config.toml
d_model = 256
n_head = 8
n_kv_head = 8
head_dim = 32
d_mlp = 704
bias = "none"
lr = 0.00643
schedule = "wsd"
final_lr_fraction = 0.05
batch_tokens = [32768, 65536, 131072, 262144]
train_tokens = 687300000
steps = 6182
dataset = "wikipedia_en"
MLP neurons of a small language model. Each row is named by its layer, matrix (gate and up: input weights; down: output weights) and neuron, and shows model dimensions 32-159. Each number is 50 + 10 x the weight over its row's rms, rounded and kept within 0 to 99. A neuron's up and down rows have the sign that makes its largest values positive.
Before each neuron's rows, "fires after" lists the tokens most often just before its 100 highest values on Wikipedia text that the model never trained on.

fires after: "s", " s", "h", " p", "es", "p"
L9.gate258:53 32 63 53 57 48 48 36 54 40 53 47 63 52 39 62 43 55 48 44 40 41 63 61 60 54 35 45 56 48 53 42 38 44 56 40 44 51 58 57 49 45 55 54 63 38 43 42 72 42 37 52 31 55 37 70 28 63 65 44 44 50 43 57 43 45 62 51 46 51 46 50 45 45 54 51 30 45 60 73 62 36 59 46 37 54 32 41 56 50 60 54 56 50 55 56 75 50 56 51 46 58 37 43 46 58 41 57 46 52 43 50 74 81 37 33 55 55 47 43 63 60 45 64 48 42 53 53
L9.up258:48 25 63 42 41 57 26 46 58 50 52 46 60 52 37 60 62 73 55 55 49 41 55 52 32 62 52 53 69 31 69 48 46 42 60 51 33 53 59 56 43 49 52 38 52 42 60 45 60 58 48 62 43 43 50 60 37 47 46 49 36 48 38 61 58 44 44 48 51 55 54 56 45 46 51 60 55 47 67 48 52 34 62 46 58 47 41 42 41 37 64 43 60 43 54 61 73 43 57 39 52 50 41 37 55 63 32 54 63 58 48 56 44 66 51 45 55 60 44 41 57 55 34 58 36 40 32 48
L9.down258:50 71 40 56 59 38 47 60 57 58 38 57 50 42 30 57 57 47 49 50 57 50 47 62 58 59 47 46 46 50 38 52 46 63 55 53 53 54 53 59 50 54 42 51 52 42 36 33 54 54 45 32 57 36 32 48 48 43 48 37 43 49 64 45 51 46 51 54 52 47 48 56 42 60 51 65 57 56 56 49 45 40 53 53 42 57 47 57 57 29 53 26 62 46 57 60 47 48 63 41 42 57 51 40 48 70 32 52 46 49 47 49 64 55 33 56 39 59 32 53 50 46 52 32 62 34 73 52

fires after: "v", "t", " s", " p", "em", "s"
L9.gate169:59 54 50 39 45 44 64 62 48 58 58 50 49 66 55 42 37 50 39 49 39 47 53 40 54 50 36 60 59 45 48 52 45 56 48 55 49 52 32 56 58 49 54 59 50 63 42 61 54 48 61 65 28 26 40 44 53 46 48 34 35 38 43 42 58 53 48 54 46 19 61 57 61 34 49 45 63 53 64 57 52 51 47 46 32 58 34 50 46 36 40 40 43 51 51 52 53 42 46 41 55 47 40 44 54 51 35 34 44 58 45 58 43 81 55 62 61 22 67 52 51 40 56 56 57 57 46 61
L9.up169:49 55 61 52 50 40 44 61 56 45 48 56 53 34 49 53 51 51 47 58 43 69 57 46 46 42 57 39 44 39 56 79 57 60 53 40 54 56 36 56 55 44 58 62 60 55 46 59 35 44 43 56 58 56 54 44 49 53 65 30 53 55 57 45 44 65 49 50 65 48 58 56 74 43 44 48 56 47 56 70 40 49 57 53 53 69 58 40 50 56 45 26 47 43 59 33 66 42 52 31 59 74 34 51 41 34 42 54 48 39 50 65 27 45 46 50 42 48 65 51 55 51 46 55 47 47 52 46
L9.down169:53 44 46 50 47 47 66 49 47 58 49 54 66 36 66 43 49 50 30 40 36 52 58 50 51 43 57 51 31 49 56 51 55 42 41 69 60 50 55 40 35 66 55 39 52 44 55 54 46 35 47 62 50 56 56 59 51 61 45 61 54 71 55 53 39 41 58 41 50 63 55 38 64 38 53 65 33 68 41 53 42 52 32 57 58 50 50 37 42 75 68 46 64 43 47 32 32 48 34 44 63 44 37 45 36 51 46 53 46 52 39 45 64 51 43 41 64 50 47 33 54 36 62 42 43 31 32 51

fires after: "s", "es", "oc", "c", "ost", " s"
L2.gate98:70 51 57 57 41 56 44 41 64 45 40 59 48 43 46 70 47 42 60 33 44 48 40 47 41 64 55 54 37 46 62 54 64 37 61 66 61 51 56 65 46 53 46 47 39 43 20 67 53 65 47 42 63 42 46 52 45 36 40 56 54 47 53 51 60 48 46 54 51 37 63 61 51 64 52 32 46 60 50 58 49 41 42 33 38 38 36 56 60 40 48 58 54 33 61 48 43 55 50 57 54 59 49 55 52 40 26 40 41 49 39 36 43 53 46 41 49 52 46 33 48 54 53 65 27 41 44 46
L2.up98:57 54 52 48 45 44 56 53 71 52 39 57 56 43 76 56 53 47 42 49 35 53 50 55 44 50 61 59 50 49 44 61 70 36 47 56 41 64 63 40 63 54 48 68 45 41 23 63 71 22 39 52 44 57 49 52 32 40 50 59 60 37 41 49 49 39 36 38 63 42 40 44 49 53 56 51 55 58 53 58 54 74 43 48 40 60 46 46 46 52 60 44 53 40 49 53 42 43 59 49 52 51 28 49 62 48 40 34 29 21 55 51 40 55 48 52 46 47 66 43 51 36 41 47 42 46 71 43
L2.down98:73 45 47 46 29 60 54 65 59 32 58 67 55 46 56 49 56 57 44 63 72 43 43 51 45 61 48 46 51 60 53 63 45 48 65 50 58 60 42 63 49 49 53 33 60 37 41 50 50 40 54 40 49 52 40 47 42 28 46 45 43 79 45 57 30 53 47 51 40 37 48 54 42 43 35 40 55 73 58 48 55 47 48 58 53 66 59 55 54 46 53 37 54 51 62 53 35 53 53 65 62 67 59 53 54 45 39 53 65 41 52 50 48 38 38 62 40 63 46 54 50 62 55 50 41 57 51 40

fires after: "u", "p", "ul", "ou", "en", "v"
L7.gate616:66 59 60 67 30 47 46 61 46 56 44 57 43 44 45 38 31 48 61 44 63 44 57 54 34 49 42 51 48 49 42 43 67 61 51 74 47 32 45 52 46 50 35 49 47 74 64 46 63 61 66 63 51 48 58 40 44 52 43 49 60 32 69 48 37 74 44 44 40 44 60 66 47 47 61 46 49 56 35 45 47 47 53 51 47 39 63 62 56 66 39 54 22 55 45 36 42 53 40 66 50 28 51 67 45 57 52 52 35 53 49 41 47 46 52 58 49 44 55 68 54 36 63 58 55 51 45 31
L7.up616:59 45 55 64 36 58 51 50 33 53 56 67 55 38 54 62 53 62 48 31 59 69 63 65 45 42 40 53 66 78 56 41 59 58 48 38 46 51 51 61 50 54 53 47 54 50 68 57 58 51 55 46 47 59 50 44 61 73 36 46 39 44 68 48 43 71 56 64 57 51 52 71 33 57 48 48 48 55 53 50 54 77 68 54 44 55 68 57 77 47 47 49 46 60 36 55 58 39 48 39 49 47 46 35 41 47 35 55 36 66 41 32 38 38 43 53 42 39 50 50 44 56 48 55 54 46 51 34
L7.down616:41 54 44 57 72 51 48 58 46 52 27 47 65 59 48 66 62 53 57 51 39 56 51 66 43 52 56 65 55 59 64 63 43 59 49 45 58 75 61 52 51 42 39 55 51 38 54 43 51 25 67 63 45 46 34 49 51 57 58 59 46 68 38 39 57 61 58 41 58 42 64 47 44 43 71 47 52 39 46 61 41 44 42 46 51 65 54 41 65 65 36 53 42 43 51 40 56 43 62 59 39 48 41 45 50 41 38 45 62 42 51 46 37 50 39 34 52 60 62 62 50 55 46 55 54 47 59 59

fires after: " s", " p", " g", " S", " G", " V"
L2.gate162:50 48 53 57 37 48 40 45 53 46 50 63 68 51 48 39 47 33 60 51 43 55 54 64 40 49 43 53 60 41 57 51 45 58 50 45 57 42 51 34 61 53 17 47 75 50 51 55 51 40 43 60 51 63 64 59 38 40 46 62 50 42 67 62 56 61 29 38 49 43 64 49 61 45 60 45 52 47 38 40 45 43 47 53 56 51 49 33 42 36 42 56 42 50 47 48 62 49 44 66 60 57 57 42 44 71 52 54 60 42 48 72 44 37 55 31 56 49 48 39 53 46 64 70 55 61 32 47
L2.up162:69 44 38 64 70 30 52 37 44 50 35 49 45 43 54 44 50 56 41 47 50 63 40 59 57 64 54 51 47 53 36 63 45 62 38 58 60 49 43 26 58 67 38 50 50 48 60 50 53 49 45 42 47 48 57 55 43 50 43 53 34 62 55 40 62 48 35 48 35 43 52 44 48 49 48 64 67 77 61 41 30 44 49 53 48 64 52 57 50 49 62 49 66 68 46 53 52 46 60 46 65 62 46 49 50 50 50 56 43 60 61 46 65 37 64 33 65 54 49 54 43 43 61 73 56 49 36 47
L2.down162:49 66 43 40 43 53 55 40 42 57 44 56 46 51 45 37 68 42 59 44 55 62 55 40 41 56 58 57 54 55 31 55 53 66 53 48 44 38 60 56 51 50 52 47 51 46 56 55 50 55 57 41 44 44 52 67 63 52 56 50 53 65 70 48 51 57 38 57 46 68 59 57 42 53 46 48 33 55 50 61 56 50 46 52 58 62 38 64 68 50 26 60 34 61 63 65 57 36 60 53 57 60 47 62 19 54 58 62 40 43 56 47 59 51 41 49 61 56 34 40 46 42 54 56 41 28 60 34

fires after: " m", " s", " M", " p"
L4.gate351:38 54 44 44 53 48 63 41 49 57 49 41 65 53 53 42 43 56 48 42 70 37 56 48 38 62 25 33 50 69 44 58 40 61 62 42 56 46 35 39 42 68 48 46 37 65 43 46 40 52 48 49 48 27 59 56 54 57 42 55 46 54 58 36 65 39 37 53 47 50 56 34 40 45 31 60 59 64 59 42 37 49 55 68 40 62 59 48 45 52 48 45 26 56 60 57 53 48 39 60 61 54 44 41 38 50 55 70 55 48 48 64 44 56 67 60 40 53 65 51 59 36 46 57 32 59 36 39
L4.up351:56 64 47 49 55 45 56 42 40 56 66 49 73 57 48 41 72 58 49 51 60 44 52 61 48 63 30 47 51 57 76 57 56 62 52 45 68 59 43 41 62 78 37 39 40 55 51 42 33 47 51 52 45 45 60 65 47 38 53 61 44 52 54 61 65 47 47 54 38 47 59 38 43 37 60 69 48 54 47 38 40 53 46 48 39 64 55 51 39 50 52 48 40 81 48 66 42 38 51 59 68 59 43 50 39 43 64 55 53 48 46 58 51 43 45 55 54 48 78 48 58 58 46 60 34 67 45 48
L4.down351:46 39 49 45 40 52 44 39 63 41 49 64 34 33 62 51 58 48 42 43 38 41 63 58 28 50 55 51 74 53 50 59 50 67 45 47 65 52 48 48 36 68 40 39 57 62 51 45 54 53 50 34 50 55 50 35 59 67 41 46 68 50 62 52 53 20 58 53 36 64 53 40 52 54 21 51 29 50 68 33 56 54 57 58 34 54 51 55 60 39 47 59 45 39 66 41 50 50 53 48 43 56 47 46 49 66 36 47 47 52 47 33 31 36 47 52 58 55 33 59 33 52 45 53 38 56 50 55

fires after: " p", " g", "t", "es", " s", "p"
L4.gate561:79 46 52 35 61 45 46 54 57 38 63 53 61 49 48 52 42 46 51 53 45 47 47 47 40 43 48 44 59 59 53 63 56 41 64 46 52 44 45 29 57 44 37 52 49 68 38 58 66 59 45 55 43 62 37 57 42 52 51 42 50 45 52 28 24 55 50 49 58 53 57 59 52 55 62 50 41 42 71 70 33 46 57 45 41 56 39 29 67 53 52 45 52 38 47 43 73 70 57 59 43 70 46 35 42 49 44 47 50 30 49 45 57 66 57 50 34 44 46 37 45 68 29 49 45 43 50 51
L4.up561:45 52 51 51 61 40 52 51 67 43 63 60 51 45 61 71 47 60 66 39 46 45 51 49 50 52 42 42 57 50 52 61 47 52 49 63 42 61 41 40 51 50 51 63 61 57 58 48 53 48 62 51 49 68 59 53 45 42 50 45 46 54 52 51 44 59 30 43 64 52 51 38 70 45 49 50 67 36 43 53 35 68 56 62 47 36 56 42 47 49 51 41 56 47 58 32 57 41 57 52 31 41 19 45 40 47 33 25 58 34 48 61 44 44 38 46 39 50 53 49 49 50 31 47 45 53 61 44
L4.down561:73 41 49 59 58 37 53 45 32 53 36 35 45 61 44 56 46 67 59 30 37 38 57 56 49 35 41 56 57 52 36 64 44 42 44 49 55 52 67 25 42 52 61 64 53 50 48 55 37 49 66 68 49 40 38 38 45 44 53 35 49 60 54 37 49 33 62 47 46 51 65 62 39 41 60 55 55 46 48 54 29 32 39 39 35 61 38 61 56 46 41 36 67 47 60 39 46 48 52 69 35 45 69 53 38 56 44 32 59 51 43 57 59 49 40 74 62 40 58 53 47 47 35 40 56 46 37 53

fires after: "u", "ar", "ur", "p", "art", "t"
L10.gate433:54 43 53 51 34 49 42 65 47 45 38 48 45 45 55 50 51 58 45 47 57 40 47 56 50 43 59 45 49 37 48 57 58 62 48 30 58 38 63 47 48 47 37 45 48 56 55 37 53 53 62 49 51 37 54 47 45 54 40 29 39 51 44 41 54 51 54 43 48 51 37 27 55 43 46 56 51 59 60 41 62 33 47 54 57 32 39 49 59 71 59 49 49 32 70 51 62 47 45 73 56 36 46 48 41 40 57 31 52 33 56 61 52 50 50 50 51 54 56 48 48 48 54 68 69 27 22 46
L10.up433:54 46 52 64 28 61 60 77 38 49 52 33 61 53 58 69 75 51 42 45 48 49 66 40 55 55 67 57 55 54 45 49 50 49 43 52 42 51 60 64 52 44 50 62 42 53 58 53 43 28 43 41 54 26 50 39 37 50 46 50 56 63 40 54 53 56 63 60 41 44 54 56 33 45 61 47 44 56 37 41 58 62 57 47 61 60 61 54 67 62 46 57 45 49 47 54 37 57 45 54 33 48 45 39 41 61 52 55 51 37 66 59 49 59 55 59 27 50 43 55 56 65 51 69 49 74 59 42
L10.down433:57 47 52 47 45 34 52 55 49 59 44 42 40 57 71 74 55 45 46 57 44 64 41 48 51 41 47 56 54 49 48 39 45 52 69 53 50 73 42 44 51 42 66 55 59 39 51 37 44 38 42 69 41 53 55 52 47 59 43 35 48 40 51 42 48 54 54 75 49 71 58 47 44 54 50 32 56 57 49 63 32 28 46 51 36 54 60 50 58 55 42 46 45 41 68 37 60 44 64 43 37 40 51 42 64 52 48 55 48 51 52 38 29 61 46 42 58 50 47 60 42 55 35 45 40 56 54 64